config = dict(
    n_layer=15,
    d_model=256,
    n_head=2,
    n_kv_head=2,
    head_dim=128,
    d_mlp=1280,
    vocab_size=27391,
    activation='tanh_gelu',
    norm='layernorm',
    norm_place='pre',
    norm_eps=1e-05,
    positions='learned',
    qk_norm=False,
    attn_scale=0.0884,
    bias='all',
    tie_embeddings=True,
    parallel_block=False,
    init='normal',
    init_std_qkv=0.0243,
    init_std_o=0.00443,
    init_std_up=0.0243,
    init_std_down=0.00443,
    optimizer='muon_variant',
    lr=0.00896,
    lr_mult_o=2.0,
    lr_mult_up=0.725,
    beta1=0.93,
    lr_head=0.00881,
    grad_clip=1.0,
    warmup_steps=200,
    schedule='wsd',
    decay_fraction=0.404,
    decay_shape='pow',
    final_lr_fraction=0.0,
    batch_tokens=131072,
    seq_len=512,
    doc_mask=False,
    z_loss=0.0001,
    train_tokens=826200000,
    steps=6304,
    dataset='wikipedia_en',
)
MLP neurons of a small language model. Each row is named by its layer, matrix (up: input weights) and neuron, and shows model dimensions 96-191. Each number is 50 + 10 x the weight over its row's rms, rounded and kept within 0 to 99.
After each neuron's rows, "fires after" lists the tokens most often just before its 100 highest values on Wikipedia text that the model never trained on.

L9.up218:65 39 53 66 50 57 53 64 49 40 51 56 65 56 61 37 37 35 44 36 42 39 47 64 53 55 46 50 48 50 28 49 57 52 52 47 41 40 28 64 64 45 51 44 49 39 33 63 51 66 64 44 37 50 42 52 48 57 64 50 56 51 37 36 54 53 48 43 54 47 52 63 57 41 70 30 30 56 60 70 44 53 37 48 34 66 46 56 52 51 63 50 41 76 43 43
fires after: ",", " of", "2", "4", "3"

L11.up512:64 62 42 63 57 55 59 43 28 38 56 43 57 56 62 47 50 53 51 25 57 49 46 51 34 51 62 51 47 38 33 53 48 36 51 41 47 42 51 71 44 61 60 51 61 37 38 60 67 60 58 61 41 36 52 54 40 49 48 64 62 52 50 54 56 55 41 57 35 54 62 49 51 48 62 47 56 42 50 54 51 70 49 45 42 49 28 28 44 39 43 61 44 64 37 39
fires after: ",", "2", ".", " a", "3", "4"

L11.up468:39 34 54 61 41 50 55 59 37 43 49 37 41 49 47 34 43 47 66 70 46 55 48 38 43 38 45 59 52 37 39 60 56 30 55 27 29 48 59 72 34 58 52 43 43 56 46 76 33 45 37 53 45 61 57 54 52 40 58 33 49 48 52 55 53 52 37 65 44 47 45 53 48 44 41 52 61 43 54 64 46 44 51 54 63 51 52 53 48 56 59 61 35 47 46 48
fires after: " ", " (", "0", " Summer", "1", "–"

L11.up797:35 66 64 34 55 53 52 66 66 39 51 45 54 45 55 42 48 58 33 54 46 44 39 55 32 55 54 61 36 63 48 43 61 53 66 56 40 46 46 48 54 46 42 51 56 35 45 64 53 69 55 48 54 32 52 46 33 66 41 46 58 54 49 57 68 34 37 44 41 60 61 38 63 41 60 49 48 43 41 60 48 48 50 64 53 40 45 55 42 71 32 59 47 50 47 50
fires after: "2", "3", "4", "5"

L5.up869:47 59 52 42 60 51 38 44 58 45 39 55 47 38 54 53 40 49 43 41 50 46 53 53 67 59 40 47 51 46 37 50 41 39 50 43 59 40 32 60 51 53 31 66 48 34 59 53 54 60 47 41 39 38 56 77 60 46 48 47 64 51 42 36 32 56 53 51 61 63 38 68 59 45 39 39 58 30 46 56 51 64 56 49 39 53 38 56 44 54 43 61 41 56 53 45
fires after: ",", " U", " New", "3", "4", "2"

L11.up805:45 46 40 34 45 60 30 44 27 40 43 40 54 59 39 55 27 65 54 63 66 53 40 40 42 40 55 56 52 55 56 46 46 46 50 56 38 51 50 69 54 67 54 43 38 54 51 40 52 55 54 56 32 55 50 50 50 67 34 52 54 57 52 41 38 34 49 50 47 41 51 44 42 53 45 43 49 57 53 59 45 52 39 44 58 69 43 43 62 42 35 69 23 33 51 34
fires after: " ", "2", "3", "1", "9"

L9.up1237:51 52 52 51 55 62 45 72 41 39 51 38 31 35 44 40 56 50 45 44 44 38 29 54 36 36 47 65 40 44 63 59 49 43 55 43 32 49 54 52 49 44 50 64 46 64 57 56 55 68 47 52 64 49 65 55 40 62 32 54 57 45 43 44 50 34 49 47 49 43 47 48 43 42 39 33 71 63 63 45 55 44 44 47 49 58 67 38 48 70 56 57 46 75 65 50
fires after: " ", " in", "1"

L11.up385:47 37 39 53 53 69 34 41 56 47 41 68 55 62 53 34 46 43 44 48 35 47 60 59 35 48 55 51 63 47 50 38 50 54 26 49 57 62 37 39 37 43 58 57 50 66 46 42 47 59 43 41 45 62 50 53 40 40 49 28 57 41 47 28 44 38 49 49 46 40 59 47 42 46 41 29 65 54 59 56 62 60 52 58 43 33 43 59 48 41 26 50 55 64 52 57
fires after: " ", " (", "\n\n", ")\n\n", "2"

L5.up880:69 43 37 60 59 51 43 63 57 36 53 45 50 41 47 43 56 54 51 48 29 56 58 52 49 47 43 56 57 55 62 65 58 56 28 56 53 49 63 61 35 40 71 53 33 65 36 25 41 66 47 46 36 59 57 57 53 40 58 40 52 45 43 62 54 43 45 65 57 59 45 40 47 34 48 49 66 56 55 39 28 49 51 25 62 38 40 59 55 58 35 47 66 71 55 57
fires after: ".\n\n", " (", " '", " \"", "\n\n"

L9.up792:43 46 58 67 48 50 63 45 58 43 57 53 52 58 43 49 43 44 33 55 44 44 60 42 52 69 55 35 44 59 45 37 57 43 68 31 49 48 53 54 45 67 59 66 30 45 54 66 41 36 41 48 47 66 55 42 56 64 53 56 43 54 51 48 53 51 38 32 50 57 44 53 51 55 45 54 52 37 42 59 57 38 62 47 48 55 36 43 51 50 66 44 25 58 60 57
fires after: " |", "1", " ", "2", ";", "0"

L11.up1102:58 49 47 60 49 53 47 31 57 69 32 62 60 50 52 44 33 40 47 67 52 25 64 56 53 57 50 54 45 57 39 40 43 63 66 37 37 49 51 48 68 56 49 49 55 66 57 47 40 41 62 47 47 47 64 51 48 54 37 51 43 48 52 49 56 35 54 44 51 64 52 48 57 35 58 43 43 40 28 67 68 47 47 59 50 53 61 56 41 39 42 71 38 34 53 65
fires after: "1", "9", "7", "4", "6", "2"

L11.up107:41 59 51 44 58 52 70 45 54 44 58 57 46 42 49 44 45 47 54 33 48 46 65 56 48 46 48 27 29 40 43 38 72 49 41 38 46 30 56 48 33 42 59 62 50 50 44 64 60 52 60 47 59 68 59 32 56 42 46 60 46 62 42 59 63 30 56 64 57 63 44 53 33 44 48 56 47 63 50 58 52 38 56 58 39 56 32 54 44 27 47 54 51 50 42 53
fires after: "9", "1", " ", "0"

L5.up415:41 61 65 49 38 79 50 37 60 51 54 47 45 57 54 59 55 49 50 48 67 26 54 41 49 45 51 62 39 53 44 39 66 51 43 45 44 56 63 35 49 44 44 74 52 40 40 55 54 60 62 59 45 63 73 41 52 45 37 45 50 53 42 49 51 43 47 56 53 59 40 53 53 24 50 49 62 58 47 66 52 42 39 48 52 57 41 63 38 50 53 65 52 50 64 40
fires after: "0", "3", " his", "2", "9"